{
  "n_layer": 21,
  "activation": "swiglu",
  "norm_place": "pre",
  "positions": "rope",
  "rope_fraction": 1.0,
  "tie_embeddings": false,
  "init": "uniform",
  "init_std_o": 0.00418,
  "lr_mult_up": 0.774,
  "beta1": 0.9,
  "final_lr_fraction": 0.0,
  "batch_tokens": 262144,
  "seq_len": 128,
  "train_tokens": 901600000
}
MLP neurons of a small language model. Each row is named by its layer, matrix (gate and up: input weights) and neuron, and shows model dimensions 0-127. Each number is 128 + 24 x the weight over its row's rms, rounded and kept within 0 to 255. Numbers have three digits each. A neuron's up and down rows have the sign that makes its largest values positive.
A block is one neuron, or neurons of one layer that tend to fire together. Before each block is what it responds to, as a language model described it from the Wikipedia text at the highest values.

Responds to: Second letter of position codes DF, MF, FW in football squad tables, plus weaker hits on pieces after a capital initial, like Dr, DVD, CFL.
L8.gate376:134128097126191114104112112092118088131105137094118111194117141103086093092117139151129127109135108172099109143128114128137114147108131160102129085142143154161119104150153137144139126190119086093179109087108132124112123150159104133150132139103161144115098158166160103121112125147102089111086089101156158108139165136105134133126134137050150099138135151120112089118106160133131154139112
L8.up376:066123136164169182167122111153142102132082112084152115170142073106106043134129146129120138084105155098140138133104131128146129129133110182150062134123086128160136103113137105184145109141126103114170120117132156108109079126127124146110150104141164127121139153136118139107150107151093145159121148086143133100104136107142108154150160138113154117129126161128166136105159114139152147123136

Responds to: Mainly completes football position codes in squad tables (FW, GK after F/G), plus career-table colons and footballer/club words; elsewhere scattered word-piece completions.
L6.gate213:139125121114170120079128104090169133115116111159133119185158130143116143100124145138098145091131144093137124163113125153057080144096126135124115124138086116143133114144096152159148123118155132115126148104144095166146094144076150076126137197146120059121112119134117139105126122103109128160142152129122143133127131146149082130119112153074133110102139133144121122122127116125121122136120
L6.up213:094127155125121131123111131090128094112066171122106164143112112110139105128178116144097147072166142125131125136076162147121124111156118151158097154161131113104148156107106128110111112139129201127098149093138170153134142155130143107106128119188126143136124175119150105115191104147119132121129185163156141105135131117118121173141136154126111115135127118110138117147109131124106152115134
L6.gate256:095135104126153144107155116166111147145126165134165118149072138149109122116099091164177085116110151144118129126124125187081112141163135163095149096121090145133091129175133131154111133112108140104136152112123111159128115106108088084159140122179133108122083136138142146097111125112098160108105105149133125133121138155113115103104160141140156134116141114107120173109149137133145111117120
L6.up256:107136189115121115154093135155097087148117133101147185123111105115139113134109130150157142164103107123128157117138156135142111056108114139114102089123134125145116116063122124180107128144131150128116100145156136106131073132120121130147115146175151090127097094120128123146152125094111132112124097125174194102136132133151086139153133100159113134117136124118090146114086126120145103129106
L6.gate394:117168133170152138129155121135117136126083157146121137101125115103127125127137135157121122147137110117118149167137143121123131085119072165137103099115154130108160135096118153127170140171116155135109168106138126127127095160121128167135139105151129082151150171154147125146158098107152118091119141123073096145104143161136180142150125161126095106109134149111104158089130111104124123109133
L6.up394:180109130162150093143119116130107171121131147168121127142143130113157119152088114060132108131146144147122148145088132156125156156169163147141117125104169113125115159114161167150121134127119116170108165138061103096151153127107102144169097153134200151100130138113151083121154146113146083138123128160101141144136124127128162105136121122145127102128152140135113082204109110120111112134152
L6.gate398:146112094145169126116158145130143131123126143086105122144150099132080120097090118108141119137109104102097153114106150100131143135159127141118127147113132115132152114137119122141120126101114124098128162104113108132155052105123146118170108138104165150118106134148101073124130129165120165138098116147120167124137129130123154087159109121114112135154128141130139130130147157095114134132158
L6.up398:098144144162066147102125108105147142106130121084136098141108114128146129102160099127125126110087177136130136104111143119133122139126126135175117110172151138144121125154138128083151139133114101101120137125123177111109147111158117142106119114159125156079150153111110087119107148188082115125114113174115124110130128164098106145145100154130153120195090135107120117113100150104170160132123
L6.gate436:110180109103061118127115126089115094127105137126131139126132140135090079154148086130150132101114168128143119079126135135085111096141162180143106123130099129134168141119142109111102127111121103126184129093164153157122116102157126135153127126153170118108056131130147091063136127158106158062135127129109111115160140155167153155169106147189149158087119134089114102123098133121113182150089
L6.up436:145113172107165116145163158082134124174134143121114147159111120155124124119130146148128150134116162143076143140068138147126127165084134150149145097117136103145168131139134126127113166120134109074118154120125110135098163141086122122142143103171153130142113156140135127161189188151122180109107104148082118124155182155123146142126098117122079132148120103095171082108095153137136157134084
L6.gate474:158122142135085173137165122115121103132121164095121120132102115112108091128133103151132160136153093147121127119146124145158134111168129111148136097141142148075112151106139132134140092094149124094108164114114100103155117121143113079114126171113090105159146119116128086138158092122141160128100121167164100165132143103127146070116114136117126168104113107113128139177171109120111127125117
L6.up474:094145115181099105115137162089127126122123144098159091138132129137113095141100120193107074138099148133138117110088144109153161132125106159087110122160123141122126096149123125095107147129161116119169155109188112136124142130143091107158163135140133085129088145142091195114143127133165139143110104093199115133123118136138173126147091107123141113126155179111115157133173174126172116170132
L6.gate502:107113148126156106161136084136151135111157148118148146166087081136123143132141121101175138107122130097157113095168174139109123117105105120084067097155101121129136146120140144148162134128149127139143131112090146135121102153153089124122131115144143148150140146107128128121122134167109099177097099101149164133128160075130118117139115134172136095155148110135146164112127109111134116123117
L6.up502:137119118089153143155113147126140165098178103120165154133123166094102122120125140099121122108159146100097123134110133073143115133094134096105146107130110097149142102151119148157134084132120112151160106164172115112123064122077159104163125128093139133152216153105092134103105105142138124111184145107149123147100116112113105136114094102115191090111113137073121096140149161083151166159122
L6.gate543:123067144129112141107130139131160117152100134118159157136082162164094148094094117049171114076067120116135096143161166160097135152134123148116127101141116096138044111129140170127139113148145123128088139101137144129110111123134138114130132145122114148146106219133141154134125155149166117113102146139143099118129111097122114130134077163134119130095120147153096098133121122134147148105126
L6.up543:126126143138096113113127150184093151105134134150138142127093121176123143199131079124139149118099070160093127160135130132093105127118141142129149140127106125114141136095165131122146158142113124138102081147186100124147131130101153104119103126155135114086120159097106122138130145113078100112156147114100139128144132145145098149108128093155149117082113129112177112116149163149136081083171
L6.gate595:122165115144178132093139175137120120106142148099140115132116066161124184140159143116134150103148147115158101171102116147171129105162155122103122139129102138123090132096165137125151080179154132131128141107125067136112120176125099131165127117146153121147121106146093114114085118139143110156072119149110122130137168161134126126180137123167132152120110121157208129115132104145133095070118
L6.up595:103117089133126120102121150105148082156083128096120102094142104134173119147115069140140088143103143135111125124118140117104120149137117118114143118092143142123122137078135136149134168134190080083126144109135111123096111110118161115114146192159113157125125127150097125145113124098154147153095128130139115129137153149124173113120107091098112114158156115113143127097145140145172155147149
L6.gate676:107134122118142144132148141099125094114125128144127094154094092130094156160080110114128126090123120136121150151139158128133108128135093096096085082136060152139134111131139130110124123188141090115059098124122136150088097117105141103092168108198126056129096136134134122157130117139112123101120158133151174100100153106118140105105100139156116129122130159141104129127104154156114109131131
L6.up676:141123142180098137140088131111142093095138165107143141140106140119081139158085104139159141107155146112141108125098147138112136148126113129126094099124138132146114181107158137160125114089115140097164160118128170096140112112162114079131138140158088119152102144139121142133121114135121083160132118150130121080127124111130110121128129082122114162142166119129097103110081096100144110165160
L6.gate695:139106123112099150105111101157130080120134124100170100188122122136091120115107167137087159119091121111146130160128142147169089131129152115036092100096152132088107124147139140136134141142155125103118128086119133163098120132148138116083203100148095128156139127131139097122113142134113109100121143121114133122127165156140139106110170117111143137114166135148159114080136113129108162137128
L6.up695:165107135127119155133112167123115123176139146114110114133144126133157161068126144131086103098125124119124124088125125133149111114166143173137121134147114140129105166159103141126109171107102100126159165115091150128154139161100150096153144141135111157091169095147168078168141107166138133166085140151086137092144104124115138132148146086138113171088150160151142095154126121047115132161121
L6.gate719:125103153115128106185102137140148134125093128091132086120132151117078157146122119070153117104147119141119117112128141089107140105105146141142108096094137147115119168105126170111119088104168151133100156114110135132161140153131132096124128150182116135132150160100088065172136120140153142138137144119125121132171145129137138052122145109114127119113094107134152171158169094166149102101163
L6.up719:151085140106128102155086142121144106159125107139094132142159164084105112124106155106127169087132081121093131131166096151128146130130150127127132128134161122140138134137124157113162097108147159117097143106134116124175153138156127167123139143112170108132156135124139124172113181102112133117115159167147145089122148169124081147168130091114110108110121100150155139146132100128128120119120
L6.gate837:103109142116146157159089134161132116090128159142136141142126148112106128114108152098142122087111078123116096147093147134118164085096138121128098089149130145112190128103133152136128171145186126164139175097128122114130130089150141110126109145156183154129122142131117111130126134122136167128116145116105105118140109189104137104125111119184138093124127155136129147140132143135126109122134
L6.up837:132113157134104148157150115105101104142129121114136149153094117105149094111143112142139132161155141109120111126133125142151143118155090180124111100117143126140152111129119126123117171131168123107126173120136169109136083081084119131112162075114114126124155120111126102126125087208138131129124091130160125118133114140170146139126119171126093104111112110087088147150135131096088146139109
L6.gate962:088144142148153100121134150121112105101109152134158111130110135116085141115117076132171126131131140119111122144122118096144124094148144132163111069099140138112099124143149142139149149132154102099122145115140111146114114084134121101078206136133104107141072109103109113132122159113148127113146121122090132159111164177132165109088128108084109098170114159128166133141131173121150112145097
L6.up962:137109128149160117096115183088098139122109130069137087126137152112143102129086148105129157145134152111131148114142124129157140155145132103177123137104127128142096125129154099103119131168085103130134094172144126129147089128160133114094116176131128089146086107139110111107120162149180139152116140128109101124174132118089116130135135136112146172150087150170160124127110157118142123137127
L6.gate1014:122104149119166175153101133134138148140135173108151120132117153158116166130147115101152150121141104125102104178107132148157145110105117119115166114092101134120138102101134140146152128097133103096095137120125139141142107129084143087114171133119073129124110154045157098122101156171130163140144138113118119161108189117121170126097126115135117134134171114146141145157123124122151108152120
L6.up1014:126175130133116135149109125120144117126112131108128068123112139105144105153115102145154134115123152132139115123138103128149137140158149151095100109130146121134127137085160110096137104103112110162159134143157131119170138110131128113128153128168138140149091138149164130100072121137133161159169123115124059133099139092112142153138127095206145126125130134190112135143140117061154067138134
L6.gate1016:136135107127131141089113141156149142111126145091152107152133120148148126128128108147121148123133159128140111124142169158122096128165109133134136128113110105162159117067144125107137131163117088108162139084105149129128131136111102104090133115113119085117108105137168122129107130142144121137141116096129169126112140113128171136158128119188092106115142114091131110120145136092143123099129
L6.up1016:116143119102145122163141103140121079104158181097099111137082122105180117122122115100142144096105167115129134138156139138145165150132104146142114099120135136136155134119095114109141081136150144098152136137153118135138121109081132131159142121108079151121154163123154111132123152211121131103136117156137111129123137187128161135144092134147124126142104125136139107144100131102148117129125

Responds to: Short word-internal pieces right after a one- or two-letter start in oddly split words or foreign names, e.g. ch-ance, H-wy, K-h-orasan.
L8.gate848:085086142091120160120120129119157092133109112126131108124130116131147155140088150109124106168126124142090101155098127111131130187153152162152104121126126138082157118174118113154128148192119133118133157132132106138153156072130159129103132121129147099132111133131152120106143108138117180112099121193107131124151134118133134105130130154140092171143130113150091141139120112139117133175127
L8.up848:132124125101130131162128151142075129172103159122114137136143101143121130145116148081117143123119151115077117090111165178146125112125115161081121137147129168133126112136131126170114115082115151143089115108126152153161153117095147137141115130176137151099148127138128121141121178128119180129120100116112144131121134100113137159175102098139137220156099129122104094105151096137098121086136

Responds to: Fires on a word-internal piece, usually "y", right after a capitalized first letter or short opening fragment, as in H-y-undai, C-y-prus, St-y-ria; weaker on other mid-word pieces such as h-ous-es, c-iv-il.
L6.gate20:105161123140130123139097109129110106134096134163153143143175073106130113179122138140148138134064130108112162099128139128125109127099126120156104108127085148144113115122048160117108148125118173113092172111113115131143118135130156081161114128114124138121157181118170106131181104162141162124148092117122156130119100121125140106115100133103135128108083118136160147136096161139106109107117
L6.up20:143115117190066150108130159128170128164123139121201145134160118116109134116052168122158130120071152129093086110171123119152129143147131114142168133140088120114122088171156146148156159110115115166143097134129077139127152109073111149125099130134153124078168133116101112076155148156099125167149120117125088115127121100102099126157099154120136134118091157156144172130121146145124128112180
L6.gate245:138161046147083137113148150124130149143129147104130127153126179120113168146133143081105146107114101043118135081148135135101103130162144085154132145124112182111140139097123111132133127139117097116090162082153137122162148140134115127164103156139159109112109128127133124095133103155135087139117159096140128107158144126145115092137180168149160135105099110158118134106090135145133148149079
L6.up245:141145145095139098142092113143165141115150160144153120161120159097152112101173136108104151117114184105131135124131136109099081161147126105128110119074143114180102081142139173130154081121138103147110116108126143170108102143125136165115138113120088211141115127108116170136155148122123122109143135139144130146162114141154130193097142104141114059138102145128148113160113133127107138084126
L6.gate272:130142094136098146144132098093144097136127137099168134118153174137118177149110147126145110128101136148119186114152139142114113135173134107081108152131111161135136159159059136109098118111125083131196155143125117120141112120111063106137122188124125130100112136155135127077106106142166131133077099154145173087136132093121126049147112129130104148120137124163090133112123148123105099147160
L6.up272:140100138127140115172134123154176083138122142098157136147142118099130127125094114140093119080080119143111118146107153141103123109144143107095117105123127151136088069112154132130129129127095120106111125126155112171087128168122140141088148084152097150114133153140140115116115132100129138148147143075074120135125139100117118105127103094156130112119110121164114140102122040130142074130129
L6.gate279:096112084149127136129163135106173123108117140092165113140123124134085138116138159067142080133092123157134111159134140146116090119127118091149098134114151148144107173147158117149131114161120160104058116096157165109123109145111145128128106131121093109096114155117104121106120181125148165057119096124081155140142114108136077122139124121113178116108140109130145187104128118139126119103095
L6.up279:135116119113143164120115123116135102118136134105078131139150134092132110147109147127115140128134155111160124138167144126139106119103132123154122124137125123150080091155126152151139099157154123147164164116130164112144125104120089148077094114114095133115104146155159129143132191148101075113106106099133126144135149121155169123135139130133173156166118106103153112138101115160104126146127
L6.gate310:180142123105145143148099128124121114152128091132118113148136141150137143130067128098125116081083127112095129088109147116076119139095119143158119096118170139167091136117151163134108129156096109145102132122093154138133169149149108136137123154142139152151140137164167101122128150118107151081110108121137157152158096176153115111124126159090110157145081124105106089159132103184124147098113
L6.up310:104066123135112119110156157128142131119143114093110108137118122115162140145096104096131125128113112109123152142107134117099051109131108127140082105133123134118132124101124085164117089112153103163121103127092137130090122117184118126134141157162136115139126142136105106130143137114149135090099119150138094095158083114125117093144078120142101191099132123128110108149118103126111145107098
L6.gate411:139101112130137112113106082139118099157151153091145119165134119113115168105129102150112138105141129119105164103143143124076064096116090166113110120182115141164141122155127093143130127126159114138103138101115137139145109161104121107084136122153144116129101156205136145155117146180102133139102096138122138166106138102133129132145125098125144071122155085142121159078118131132148088101119
L6.up411:097116135127124107090118119134097176102152073167151134125150123104132166160151126121152142104175080117140114145093100100097136132113101124135132154077105170144138144175123131142117137127098121088135132106146121130138166163157128151092086131100140145122126126147120114165141114084138121099170166095148137145118165141124127132052190096146148117124090111106157134139150106117133082114078
L6.gate520:091123121134133143147122112124127075146124146073139107101144119140100098161093105167073101171129160122130116096091117140131114145182154128132095121115102144085190169144101156120132156118119121101125131115147153092129174134129135137138096115134159137116094152159122105130160121106103174115150108136103175108145104135099166106116117182130140083129096136100133146152164132089098103146128
L6.up520:120130118128140168093063102107099108106147091141093159119128171102148126120126114084102107150140105173116110150139142120116092075126110118189102111112124118119131148144141116103074088132123148096087160116113127134130128149101111129124096137134146138143113119132088126176119121143097103102141143139134139130160149181108109121082136102113108150137142129121102133152148148113107165100137
L6.gate528:086128118147175120111105092113151061130127164121158159164175132097125128109104140132105121100140138124130137064123145111140064143138131096115126109130110186167158119119157139164120122135102124106127150090130104144167100136161093142122143116144144101134105117160164146141169156151152152136107124139086164092143127119103136127163134102124104170109097110104116139092085172097102101114122
L6.up528:144156136164110134118126150145129119137188138150163130140151132105143099141142134107116077127135145123128119129134134121131083132095092129103130144083118137179153149080141120163118128106113151116127126119132195120152110132159140155131085158139140115097134092124105126130146160091143076135090133144109150141123110072126123127154122109130123164135099155103074152083094139093106160131127
L6.gate560:110108123112081142106138091105069066156123106161119132127129127107109129147106124157076125095121145123134119095126143157078107160171143110129124143186108171077116123148036192109159119106115135106119163102133123148120132135157132150133126118141177149133144133177146135111162124121151133142100110118159107137163115123145129138138149093095085139105107128117104087101131124123141090121115
L6.up560:144165148154132142151130092140147099150136113129126089130146157105147124134104113122093104121126120126113112142110139124102090112153099170094116133108104135161146144163151166097144118109131139084118133125187153126101124129122121157131101128149140150158102065146120156115106089150103093157177151115155107148131102094095153143136119118150132124151149120126134110144084183098125113142071
L6.gate593:138158121141129141112150096134090101157117115120095110098121114115122120102127130135123124134105139132141099156120125100075084105133135139125152086146089166063120130167157147064140099097143116151099072094175153143124155134147134104107122116119133122140154115155116170136121148111113132096138129143133206170117112087123129164129129155104098129151110153138106131128123149148132114127105
L6.up593:118125110113161097132125139108101116139073093128093116119174119115107126123138137171125090143131157133100136116111148103126065129105086137122129111097124149119137135141131148165133142106109120119139112116135144142141162126129080155100120111119141062165083130153110117157169182132086091132107096132113141087158143133098156140140096168140101093109112144127130149136091177115109154119120
L6.gate636:151125104147105086135119092103165115124144137089137156101146137102140106130142125150087142106089174160140141075124120117053098132158144108140083133137138187125090119131179111081102168114090158092127138086104128162120145171162135143121160121122132165062110132160157144122138126141099103101144106147129151139136142142103121153140127139110108138156139111117097125119153096098055131152165
L6.up636:103128146110087134103164112125137054158128121155131124103131083121165142142114124129122149113136128177110142130114160150142152152168116157132154176086126132124144132169148116147097125118070121114126153134087146135152139121093146168118123150171163116133081179159159091128175133104190113112109123123152138178108127117125157140103144129138115163143150123147121104109102119124124147125135
L6.gate675:076132125143155157133133093072114098159159147135135094090106099189141097111094122086130179131109144128145113148140104116100118152148176143083089119129099134148164188111156154127143116111119106138130157133089140125121122118158105134082107113101173134100100112116097113118131160139103144111112109122162128079096148124157172151147121145178136134142084136125147163148109098145136160109110
L6.up675:121139121089158117100096092120155059130089093124065142113127169100056132114092179146123125112167128113094157133125138157123119117131109129143072111102127143167098110114115128124135097095117140108105153132142114131130089113141093137117136102126173110116156107135117162146135126151172123108121111195132190087119122104132174165111137091124125119127116121126143112143139099130145105171143
L6.gate770:119096098132142130114138112064134109135151119113216139146114121132107124105093145139129113071079143108146124083132176124131087132165124159126100118137126148148145117159084134130096140164116124150137131109105161158139119154143062093124141144155138105110127176128128158115118110168109115162091124106149173101132147104108144136170109114114098131130108130144136138111125106144080131114141
L6.up770:106134117122133137100127127114146121156143094152192163126164170110109147153150158120117179123103151101141146087149121107129095113144162175163113118133125141136162142149077120073143123118125152174142066115111135135121125159118124119125117171145120160149083111112122111122147092128120161128126122145139128112138118176136111111137126105130115112114141166134133099126149103142132121128181
L6.gate774:115118137101121103130131143094096086166113078125133191107152152125092139120132112147115115106078120157141085140184143134103096118173163151100134114120139156098133133157109129079147105149110103132099149082142121171172133136129121134159142163100113110156089139152132164151122114111122157128130089104130151138122106114111145088146136111102119103093144153105154084118139133136139132102132
L6.up774:137099117117134126085108093128138096132115190156144122095113121098144125087154092105125126131119106154150141103143160117094082171131156146080138136110114144110130108113130146123095109127158166161126137115114130143157132101163100167156095098119132118116136097109085095124129153152118120118095146121120116133149140102139145105124131093125149132115144129182087138140095100125142146153157
L6.gate802:123087137106153107118158125098123143092150142119139109137140173120102116098137118136131094154149153128117124094150108143128143150145152173107152136114086149148163150119150113075157095101137128119147136135133149166101164112112099156119144112137136116133123100116124106117096109120108140129136151121115143118169120074102102139162145101162080122166101185148144083111094167135113172171156
L6.up802:128100107132179159117164133102138092127147171118162158127150147129141106098148090141117105122139139138116144143147142133120124106111101146105088109144140141172106125142116153146180098141115118111115123106115142183136138123150118152129169123149138076132093099130133117083080179120104098170088139110133148084153135137108109124091161111130102128159137158119127108119137141122113157097135
L6.gate818:135130116128108132114092154123138099141133134145105126116138139138152135156118106150141141149112132153157109145127136100117070152125108104117148127141106193119111155171151117094100116131090161095074125099103127143164156093143105133088108111184148112123079107133129120152166099122086132123116138103090140113115161081120152150126176104135135134197093097112151086149134107111097131149133
L6.up818:190156155139137119118136140102157131129136114116170130139123154113108102098143128126131169118088110089143154128142142122147085114129121088184142122122087136157168159152161103106112081136116129149129113128127096129137116138109160109140140125143131142125098146101145128135168117129090133083121201141135189113132142147137131135135136116137138164129105156126133118163113122128136118153100